Weights of a small transformer language model: MLP 2048 SwiGLU, 8448 steps.
MLP neurons of a small language model. Each row is named by its layer, matrix (down: output weights) and neuron, and shows model dimensions 512-767. Each number is 128 + 24 x the weight over its row's rms, rounded and kept within 0 to 255. Numbers have three digits each. A neuron's up and down rows have the sign that makes its largest values positive.
A block is one neuron, or neurons of one layer that tend to fire together. After each block is what it responds to, as a language model described it from the Wikipedia text at the highest values.

L2.down62:115118109141150132098116146124088135125110172104097093127175170126089156126096069141152156092105120128139166176114113132121086156127137130143089141164102141106162116080091149114126149146122119143090160173155115105166144156178170134140133088147116118111143137110145145109141075128098114115142137179166162040149097114140129129176118139138137102146131100202132119150096149151147148123114160098138126157131157126112138188133125108155129155111127133106146144124143160092143132114100160135117147161128117132163138131151130127146130114114094124121128099108130135140093152117180168139128150148118123144132183132164105095110112101103084120135072092144112143132153084112129153123122106091123134114119135163126113113172161103131058094134133104114150126120090104134132113119107118
L2.down249:090173103156102133177140141124101140149146108105122080146149145087129151148119147134112093089096126106131153134099082141126078102130087138132201105118122142137164135121153106177093151166166109142114082128154162142107097136188114109089160144160110116140102147152141127123133113132123128134150108098106112121162094142163117119117103122101117117121113114120150063125140165139129133092149173103124146087133126124153121091117093100135101156128142122142165153125166106107094149110112077185140088126158133112165104108092129139130163171137130108075122117117109154164137184087128154135155084095137119090132134128158136133130142147146121146108095143137155082139137124152140156142070149158128110128074097122143129098142150096140128147157089122125138151087076121112126140091131114
L2.down474:135112106201096131111125145098107148128157120118140159156085109092125103129139133149134090116150075121109069104170140143143103131147139130111145139105157117114138102174103151114120084120131119155138123115126107141130115119094107143139157103120179092078131114118148089120150125134140111094091165094094081011145118121128149109090138138117120156075092106103110122141118121169141119091085144118135121097133134147099156120107065168089129147151118090156127125164102132114136098140134148110128106112130144130146133119156120119158160114162126121136129131102120119103138138109189155092150154129108136192108140146147119149149133103120152141144110095114103118167101132117147153151126177138129135114133144131145090173099138094163150161146101133109127126113129113131139134170135146
L2.down537:119129160125104116126130127152162106144081129138096096121119074113037101104185120076142147137165141131122123111118135123130140110153101134143139081139087145127152119148143094126150096143115117146120145116157117065124137155160121115060106105099181160107150096107160163115153100055125130140179126119165141093141156146105157108149126149098147129110130161091121154123175105152069091126104130103131144093139123098111124108141126125132162114126113143128095110134127141108121121129133172097130065104090123137118094114138106127113119145100149154110103175094121122121104107167146150109106124116135138119144139116111128080146109192071144118138123134143138136140154104115160117111119115160125077125113141138153143157138143123104136090118154168120152081144114146150114178097175134
L2.down572:118114127168090105117153172127165130135081096168102152115136129084126123079119119067123126132127156138098100142121091108112164127155155108109120156128101150094151113106159134136140138126128102136131128122139146133107123109175126127132128095100119143160158125145137101136131131128081152130144136145117122134099120133097127127165159139122136133168095113124156124111121146118131142135096114144098129132118117144123137108161117146111150160107135102109145131141154140133149102168131132161144094119107121105143159114110117137157117095122155135075084122145102116131081167112134086155172123149129116136097136127123121123168166166118069130122104135145130138128089111097116086104100147125124134115134103109105103124143094174179130145107107136132125121131090118136162168076162150
L2.down897:156157118138142142133154127142156113134103136139177140123127117144113147104076132111148151113119140168114106128110122113127110063126123180140148092140146115087114115130143140127142156141083149177092111093174124124095131167197124122119136097114129087144137123121135121141135126136166100117123122126088116163154119114133140142142123105136105118155113135099122114112139126103091121131158098146118156100136159095152156124138122145113115134142121145146126138122130155137137101134109107082149095127159127118086119133136135130114124121100161144163147134136162133121082121099177140127117146122115124113061148156132150137137105117129147131083130144118093143127142128136088105159142123129144067095146083137108119127175160146155088125098148163119117090135113162150139102169080136
L2.down1081:093104141133161128114128139134163174172121129119142141120101145146120096137166135086200165145151110111154159098118124180089130148156129141146115123117121121094112154115160132105077126166118121123143134107148138114152094147113092103178156115110166149164118151128112116115151117092110123095102119128154097137143155117160128140131108109117150118127173188160105118103081079105143060108154159145110143110092142145091132150114123113139127121151111126109132113130126116101157092122110141110088169112161122080107096144134118115127112137131132165190177156133136087120125155160166111126118113089156111159128142167173130129119101172129140100130109158091076127142063126110141108149146132108108149117123108156174144128111119120145166150122182089137138139131095117193178065144100136
L2.down1090:169108115119128116085137152133099117107108095133126151131107121073153119152126148136126147165123185098125109123125155103122100109181149122144132140147166105157107129133144205137126124151117097151122109106165118111133175132161161116164128115104091144153137178076156113190172100105103127148150117136127168148129103103131140120099067174122136147115114111092130148153086158138149138125111144146122124108086139132155136115134132150122090139159090119111134175152106133131126152119089156143139149122171167083107126135146099088152113123139126107140136147127123132102106161147140128125154128123131130117142080161106102132113166131136122121167153111126141108152118169129093148086166132145162116130103143104102090167135089143115120125157104136142127112153117129129159146106127151
L2.down1369:158160132111131089121128118115131116105134077132127123133109128109156152098118113172120134112114123149126095154127125139128129152134130108096106128112150153139167128074088089147098116132123092153116127142127140162098118172157157121132082110120143116109155117105159177145137118140138112149127110140108125153113178139116110102152129111131113163105183146132132129119108149112113106086120156124109135112123136129143148143178172117122145115103103124128093162145131141133083095131143103154180108136140131115108131113117119115128103104142150142085099134140125120104082129134131122101162134175129141180146106128098161117151134119133152147110102101126101127111109100148143085121143153129137106191130132152118117133120113149075142127124109114067098127109097154179085124098121134
L2.down1424:074110106124166111139119126100127150115131169117159133149108105158082126131148162129161139072139123153147137126103152124121101126119118148125150135143174118110095148147102108127125072133044128130138130135170137091111102154096153152103138116102109151159112159140144172125110132173099125117110113130141109108164141133107167084140119136119131166094128152094139134140117132082109151135138165168142131122144150121113160133137117144167167118153136127115120125133100156166111114146200117106116137150106130123107105126116116127150091141107123175150121098187158088143106099149130158127120155135135136147107134184155117124126096106133129117142118139098115137101108132130121133123098097152136112114133111109173113078130140152122081096154178166067141119118129174139122136119110090
L2.down1463:111114131130172105131147153118104138138157100117135084125130144116113144152155158103109124114094114107110048101109147092142117135125107103137134115155163147123126142091127133091164161122130123123136082165118141118096139114151056122141096128093140112102097145140138137147118073145112140172134131105184118169145161098169122118159140135084126106123133135111084116167134141127123121115093158166093102083112118132092121123136151104127151122112124123176148172081088135109161127130113143152159132129118110103119120114121160139119098141156130102123135154122143115140117135136138174154086154111131154148151151106143166150152094141149134116120111119178124150161134137121137107092128080159132115137135114147121134100073120135128107085124106112118210146143120122131140134111117131
L2.down1502:160122102131118142112124140150146114076085102139159125154140154143098110162168113129121135130130096080122103097110120128127078110147184140134117123142141135155150154133143146132166196111065106141121149137110117099120168109182091145105138137117101102163107130157146109125079158165115110145167082151129123091128161105094138138170113107141113154124147125119114166189126108139157081112122118140107132123100180122155116110117092121169096101112117103163137170131122137097130139126128135180136128126142118120120137127120135121122160144108173089136141104114115121116123162143165135134119114085123172151121117172097112158153090107139145090138154156113084142157119121123102122104110136131114166099136146116133139124121095135120136146147069157140147129128126107177165094131088152
L2.down1776:111138095080143113117148125150128095120109101171109089129116134129098125156133140110096093092185107097145125102133141167179125123128187134143115099138100143149136142164146152084137146132150144115114133112128134128135159114141121135163112096125125127135126133142136145137138131132137143133134120160170113118120154140161117095114122119086126124088147155125138157120161168082145168121111109137112084123092108100109105112112153120151105095107164139158114145130110149114143113129110172155111112116131151071122129149127122141130150083134146094125085134145185093148125139137117115167125133136115166143120123119113138150124127117112113151123135120151131111099138108136145125098172116119101100092104130164141165104160161116159110111158040141107172081114121116109164124097126124
L2.down1816:169114140120145110181169151131175111152116145126107163095113091117107115121106136090141135122114124107135138100128129203131133142168179139140137106117126112112098119147148145139150134106123159133117127147158126129134143092171068097093120128148103136113098133118142125106136126126101155152101115104095117119134159102138139112145117145130132153113125089099140152083121129124139148133105107163103128157131109131119109131116129104127107129131121115137110155113174121144093128141103121130063143111111160108142118144113116118129114140139161101125127159131104137082121080153143140190142150132105149146110129123117110133157150136099158164156131108148101128126125145113161148171141130158130104143121139127124107151128136138118118112156088176094104106100123170120150105103134086
L2.down1956:153131142150118104166117122131153122122154108101138156103140121147165142089097096060108119145153109131105125133109145149127129160177111153133143114150175139127117120132177160129083095115112126121193120116132136135135134118180154094116152124102128169115153140120108149100103141136152138137102119153096139155121152141159156110133153130132144147088087109154154119148116104123135119112148111138113133092158119112143121116090072143143125119106120126174142119148141106179086115144131121147120102174177114133145129104173112139110130105128104139154118087159137114116161137142195132138167179122135099142142118101141088107131165141107136105126134097133097149125119133125150108156139169115155157172109178111155147151112100168192148118128126130146157097163134159115106143130130115
L2.down1983:139153096126118139075127130176149080157130102118139088130101113154118123116145126126111158133124115115118161119084103135133159122148143070151117142129133094090156127096119149119181105116127168185153114095134120106160157130174130119136186128111119123143125130105155181159119074187103123109139111146122170104146123126144140130134151145122175128146135132138154102136080104110110077085127116104158147126161116172149094127115120097187181111079109134093159163089142148135138178132161124086134144153121093170085146140126134103126122107099138126157162116116086140115121133159117139155118159111133134135164126115111110185131136131120131133092091108094097170132130180042161117146150136117171156153167149141151142156134103157124122129140133165159112107154089123160121124149121121
Description: Real and evaluative words

L4.down67:142163131165130162119128109146139098140138183142135107097111152123129142156115147136115137155123125127129091134115133118150161120168154099134104147127101148115113095128187107122125136141091086144090126108105128110129129128133137140105093149129141133135092146092095165134151087183127161112117120141125109087154078078134155105107089173131082106093099119129103158113095123079134127144125103123124121129157055169149141114094127099092130160111116118105124114137162075133156140113110123155095099135133103141190117154105129100138131131117128106118144164150098111101125100101153181147131148106118134110122131093116115163164073118088143108169135118163106112118139098159147111159133111127138131081122098099120098082081091189123147122114137125101141124100118083137150127165090080
L4.down367:111105154135113115138131120105120111099099108122109159112134144112133134087137094168116108109106093116145156119130106163106173136148114137184155169086093107130108108090168094080136126122125089111134095130120147109173115146203119155095104137119125112129135127131143062066141090137154129142156140126137135192157155126134136112141130098169153126114110105159146091115147124125114125183116093137139138173096118131144136107102112106134120152071104109100132135157164138110136121148103102092109157150100138162184117122150182099125132118155134121118147086173087120109128157129123159142113123122110127148100130148121118145171113144120104120090136146132100113135102131126132088137137130066128086150146133148119140126151125158118140158129170116126124154157133168168128119160105132
L4.down738:137140121120126143166094120133197109135096141108128105094141153122111132108135154129128110123117133103143114167124115142111152142092104116110126188102122120112122114087153154172109152143138117116134159084095110148134109116190141138142105086116088114147144139126106110161147115139145106134122135166136106077134067107122108137114140115129167161115128127125106130145137164108100109125127130101135134155160132135170134131124108131114154149121123122151156122148137162100121105147108110092111162094132132143178123083119108083124094123137153132131118089161071147120115094147114116126080123162111141119115170088100132138096113124149154081129071156147117104121090118129100136144152127156158137144116133140081145103115133128162109117156160079133169048138105145185119167137136124
L4.down1428:144106164167114136114102113099142112149127131129151132135113092092127155097086106103096118135126115097150125132094081108134159170130130108154129086132141137136116123090103135138086128173120134110157126133149148142113138100210100129144109113145129141160103166168133123148116112125109141116153110161101081192167159147124054123134140124114121143125150149140140128118144132084127094129130102133141133152146161144150137124114082068143133136084094128126138099120131095110116139123101114126168101112136102120126108178107081136150131146155147120121103163110081145119134159108124150133141145114122149108133117157123149141107099093135121128129118143154132119118115103158144117174135075123163148141123132110111131136116180135157129164145115132125167068145136117146143119159118074
Description: Work or project nouns

L4.down864:136061104144084129163113138142117119111101072116092126131135090137129123110113122140093128179196150155100149138134161124096111145123116156115162134135126106140142116139104134145135140130140113140152165164120176061120105086105092182130135129120157135105127111124179115101110149110130160142160113160122142093140111124117122169131131111104131117141118108130125136144112129105127117128124126117118147117127128083147148133159123135126095150088148102127135099178112141126158111175117129152128124137167127106149090132134083112129124078116126146170074147145116121128120093126144128132146144129115134160138121098106102101115120105070127155125117128133110075116130174104104113129099156137091114129105160148111148120141130145142144133112137116173090109143152135151117133167121150
L4.down928:075111173150118147155112081111134146148130093113146154105124136137157109130135127169163138127155081104132107170135095135127159113177118121145131104118121110151105116171119140092095153104143171131134154109153163210126145148185095158139157145126117087095165108105133117111148143168102131127145110138138154082124153121129136165098127157103125097099126111143115151115094127104136116109135097123155119120115071067105118123152076120138161112124145102110132119172115098144107150115137124163122135120117144150139137153107076095140165121107165124100096069189119125128154188092116120103120155131107092118096125121092086136121160125141142165174138142133112145104148149090138114150128146134145089122136155128131128143121150126167121180066121129141113153119125129103120125105129147
L4.down1336:138105137164135166143137155137102130143107108144134115076134121134129102080110146187122101169176079122141068128147155152136146127155101090141146116154136102169151155123123122101087110123121099121143130097132103158123180101179130133106165081103118046084141135163129110133123137124096142092158120112130134135161111139170158141114119109138090122166119121116099111138134131154097125136154099103166092127124123100128139119126086143123129106128080139137108123087139100119129152132152145121108134121123113160110080145128129078147151140113156115099153140119125144119113150123145126108138108129139101100172124126114145111179163120139138145143162127102133158138132135125118146165176115161101122146129139126145104121133149103147186154108151116114143139147158120096095094167084132
L4.down1702:137097124164115135128126129103093094137182109143144120202110123088141135102154128166097113146140111106107101151110119155147134120148173107122124135115153120149123093148151124101105078148140127108151141126104140100177151148211125145141154136122118117120082113129183114121113083135112108118149139175121151180132154123113163158140143090109124149113083113109117114119110106135093109140100081170146168107123117117160084155119069137084133132130085089119143121128132126183131148155124097109145168116083144151168121127116137107104138111114155136115152090129055106119144190102183152115141115129112158143109139131106105087103110165145069075147134151155080113105109162137184167155122130129143125131110111149121125149122147095161110133119087108169130125133152137154123089110130123
Description: Passive past participles

L2.down165:145137132134144133121115127140158121113145121125157131111100151120112132126103141094134097112121098082134103137150141124086118124124131147091112112159153135131159172114103087141076130125109133132126153156104112169109070081197187117068145148092119130146139114090142114130124114105070106137118146093176106134130140146141166147146139156146123119112137143093172127126119093178102095121102146159127112134135148127130149162135090141115091122162108157111156118170119122125089081141135135112126155118125148120110121098122145102154124144116130072122073071127144111100170151100141105164141091125162109117154132129162123110123107116120129103101073096121109111072103135162148112131136094122128102091123111125093096128099127146139054158132136107119132122111112143126141117141115100
L2.down343:138173175166139142118111134124115124114146136083136101136129156108114098104128160141123106186123075127116152116081142103123109140136127106093122143106115152153101098134093112111130158074127104118132133149134156107158137124054159086128138115098132174124126168125131121135140161146132095123133128116129159041135139141068144143144173135115120109120102163138125143143153103107146132137126131111139148156151130111117143126142135117165113133160090142116169101127101154119149136139074155111123143134136124111127111116110132135140176104081142117129153107112113138106149140076098140099133111119148121142164107147121137135131155121154123100124130096138117160137118125100153147154107152144098110131143162153110116102125164196113156129129175114157166105165153141117124101133158087
L2.down436:122126102159124133125116126104138160161144138130134149101105157181122132113092150170158155102127086126144123116106131116125132121097087138111119113164126141131148132063105102168104143152122115150112118117069127113136144156164105097090127138146128120118096111123116112135119157153148127147147107130132104084120106120149150145088130106138119123163143097114104123082134135092117136170112117090124168130150181046118129151105126126146117100126085074135136101103119089127117157158103125126161146156158116127139119128150149113178154110107154154160123168178085106132119143173138198127090088100148138132119128100123115086151113074150122138073127135166171158106105106153132114135106166136143085067130116134133119107143130133178118136150132106104115075144130129138113106090131168
L2.down577:137117130136089108105115111096161118165110103132163088101128139145131140123130135135135120129139136165188070122121118090097112126162115140104129094120142108113123143131154122125129074108122110115142100152108114135091092153174129140119169127154147117147133131098139065166120106124112121096124178100089121122153105128150141140140142113173120137116123096119046113136161138146136114132063129132116167138140094122115116108152104149146174150119108093128100113170177132143094117131132144165125138169142131150122093075101144086147140083140117124164122185166096149165091133086146128116099145103144153140139155144160171113156087128133140122121127114142137165124117162080166105173073145126142148107121127090102090166146184128111153129120145096129159107118105093148159105091142086
L2.down589:143140074131145144103142108109175096171098134142124106123163118111091140095138141187128091151086119152115148139068120132062139114118137170176106120131131138126173140136126072126091126153099126143133144129100107146132118101163152126126139107187170131153151123118139147141102139093150128104115144115123160086147140153134157127118133111133136106139135172147115194091155151157147145176109103127144124127105154165120155153128111132141117108173128126103123124187122094093127176125178099136136112141113123116134164112115124107146108124111124170117144160132097136095120157084141112104143129124107090117112176143116140118093086107126139144087109099094130116120118132174098104113124129127147158106170085133113109118124168106119120124131144135134095082094159122164110126111064152
L2.down679:133116166137114147130106156141124114144128094130134113089142099163105135073177134097145170124142104158053098154132105135154128147113137125159145110162117094095116093100090108137105087144126162103136117139109153119124151084113148099089076163128094081101153137135107125136105114122112153111176145113145138117145108166104144118087164126142111155140150118138166161149112090129121105124125108115153105156164120081136119120185119181099151103135086119132157094119115153142122124166141119128205129170153097130141137148131140120143135129183124175163178164100117093107135139119111135169096110090098131109123150122116145150110150118130189087132117127142116101105112130116121163125123155137114088123113091150088078151128096121117124131138127151142119077124122114089131112158121133
L2.down689:110109153137142157085083156116105156131074072117122113117106104093156143152110148164123142152128116145110077124102122089150113137145164149123127139118121144120190049083118101149143128125102126155137140119172137122119120122146101118093088108127115123100124138121113158176142082135101136148168117103142105072119119094109126132105146146120177165164160153079106150110124161146104123132152102106156140186159119117133113121122099132123132143136098133134116139130118130113146110145116113141147100124140141145125131106151086129167136147140193113126193095135117158104121143126121137152122104105105145134146112123135099147129094116143150119102086085143140135147110142123073092141134138134135129111118118174095122098117093151130170150093131125150124089145102110138139154146146128
L2.down699:079120131113162086141116131098131091128119081120169111169100124124132112184159103154117109110135073136129121056108112131074137118131152121156110160129123098096162109099115057131169104082127155111145108128116142151145095118132124130135126109126150180134124087130133161117171112131167149124147112062111176129135148084179110101100146155094108152110133108112117159157109149085148135168122147140150155126126133132162101160114127159129107151111111127101133077112095154171106167145124145093128115117184126131127153127129105115194150122109130119152147089101104139118142133097139161100094092110098124110157151099166137124149122162104091128102065129105146125077096144129104105121106145158070149062163121159115131158157115132121133153128138128134107157152141112141121143116144131
L2.down788:135156134148111156135140142139141126154152136132111126114111112139149080130156121115142152105153119077166106157162150110104145151136130123119137149100111143161139154150126136105133089143108134117121168130085084113089125153189088136096136132120095139115152105144123102106134125130131140116112129137166119150061152151081170077131130098155122167109131128139127145137065142135116129151123100105129134149109117149118120112115139139099154153142128147145108108097141098133107092150064109087111124141117169094155087157125142138169098115103139159148107106120174124115168128160151105104129115108069193097139095114122109104136107072118155106126114109141114157102109104125078171142177175157154103147142108124120161131095141133149156170137175103136103100164074112103093113091130147
L2.down1547:118112122159126163113120102080167082133108140122128098133148155091087134107133111103174157123087149128167117146110100128128109096143142151115071146106079135134150109100112101176065108130130100131136135126175113128131181144160137130127122174144099106139127160114105145107120110150144120166145118114113077099132128174128131120135122118139121165103155089093130144098114119118148111130078122118095115140098140106120137079110088166135130133139096131096122138150227107120098121140118136109116125138121159120143130110111119089126114168101121110180145140139127107132138150136100123147112104144108139110088130131098148141162066110142166166125080117136146061103117149151154117162148098129148120093106101128121146135088102135099161122127133138131154075111131134135104162096105095
L2.down1733:120133131115130133148122164117115136113127120092126088103110131108116157161133115157129108148122122136126149134112122113127165080143158136116158140117145104151138144136169106139119124163080128115178112100138155103109107092116113170107138119172120153105130112135186118129093120132139142106114132123065125101131118107128123133085122139172122099158151103125103168165109076130136134152126133081073126154124168150136086141153125096147150117135116149091150130105122139081140152130159075167155132132123094086094116140164142136139103126108117098130146108134142093099087122132118150131131134165148166165170161122166157125099086143139119134138136103149146127143133186149150185156154127143154092143145087125134112157114164103118117133176104172083098128188123154168124146107140080
L2.down1801:128145153106130166107149136106154116109163142142148141159094131160155113088123187084122145152152128108129149159138106074133123112146144131161090147102112077171123105099174085146123111104176141136181163110079116142149120148142168103099143133142134090148100150098141131106136148154146059136143122130128159101101176152132100149094158092184135100158171161132126153096088117090134128094111130164153134137146141153136138104135114151157100128114141119095121113101088118100127132148120088091157142149138162117116134142141135095151149115150118136150156082125109102142103093136138131111155165143171125129145137100151092138108107175114169116126141102136106160124120145134111081112086155131134143154140104137105157088194178144163146109160140076109159118130103165100157168129130125
L2.down1941:089087134137138114131082125079131117131118135110149123110136099103119123111120156136150131139135060135129121162116137133105113132095100125120089160123134109081087107123115136129131138109091127134115167108127139160140162167087151131121129116095121107140126178104134137143113136137097090141110104114128120031112132123106133113118090120143118109142130122133131142103082110154123101090141133106129096169107133144071120115166135129138109107109093134113134108163135142101123143133074127087093119152109123146130084107108122110122133162181160102162191124128076137157105158087092129114122111171109113116115118146093143120112114118149097097096132094131117111097124114104123123114135118111180098149112112123125143160100142138070110102101131129100114149153195105126108131128138133
L2.down1978:122108134181103131132129100120155080137134131125121122110098106143138108168152129111114113117107131099150178173133114114122100184098080096138114127170105116121125147114117127172126150129131148122112097145097129144186149102151144121089138097124171135143152140135131140143151113118159144127107119120080128135138128107140148137142117102081127140129137140095096128162120125107122156152113101159123135148132137121129153197116157124105136185086112150141127135125088144134150126133149146128089113125139111077131103110165131120122133146094129157113117139171150138117129180156159146166080153143154142120100100111141109100135107114132158163102118087163089136109114131188132148153139072115123150108101129130118136110123152143104130132162151128169147104118152147137121134140116102
L2.down1985:141118146116121131131127116121145110128071078098117113090155101131127077153171105161122113165105117126119136129139147130118156133107080148137163153138099158111130107142119155106114106129128153127143108120086135164129128121203116129156116140124127136074121100164111157155154103163111169105151157102122076106069163115102142137122148133104132119178126116110107107146110144097178124118132130088124134139128110110179123151102096151147121132112093166113153114118130134144115139140119123115125119097133120098137101104135075156169107160118152107140131123144088117102155092123147141125129138119060131123108098118123115160167110098116111088105097100132113098153154102122094129148143161131168114156133123135086112113105094139104196162067142130133130106168108183132123151083135161
L2.down2027:130076102134131135151088117106162128153095097148150119145149137147129116128176136147109082130107116118188133140105104148109102107119069145137133102114151153119129143173116155159110122158148132120118119144063126143119116162185139143113139153121141101144140174130139143154134156128108143097160110114140157092162135175151117115138138132140113132130106112148141157118117154128122086112125136159158117121106130122119125162090109144137150093111080136135136148165141096132055113109103142101131129106068148127156141109114118106142140134155131111127114131078128128166111121093137071120173123160166173105124111134106126096143104164148130091137165095079108143102096178121124150159126127123160140104145083132132108110131133120122121117117147149136137129133147169140155112104126152
Description: Work or entity nouns

L5.down1738:144116149126107140136138138139152119126101083129127116112143120122113110132092162131098175069128102132095150117156136105135154083113121139134155123117155151129148138085117135091098153108099128086104102156113126116182088114207110136153098110139137101112157163157138111140123125140109132118138136161113178092117147115147130124128112159072151111132104105162154110110121115150173124158136140119108110102100185108143146084124126131146111162097094087109080160170139146104110134133118146124100109119150147130136131135128158129109132130143163075146169103137140117126128165134150163152134103153127156110121138168155110147145084141105083108121157102104127155118160133151108114118132127118150114116096143083153107135131144131146124135135128147134141127140150117132114145107096152
Description: Adverb -ly endings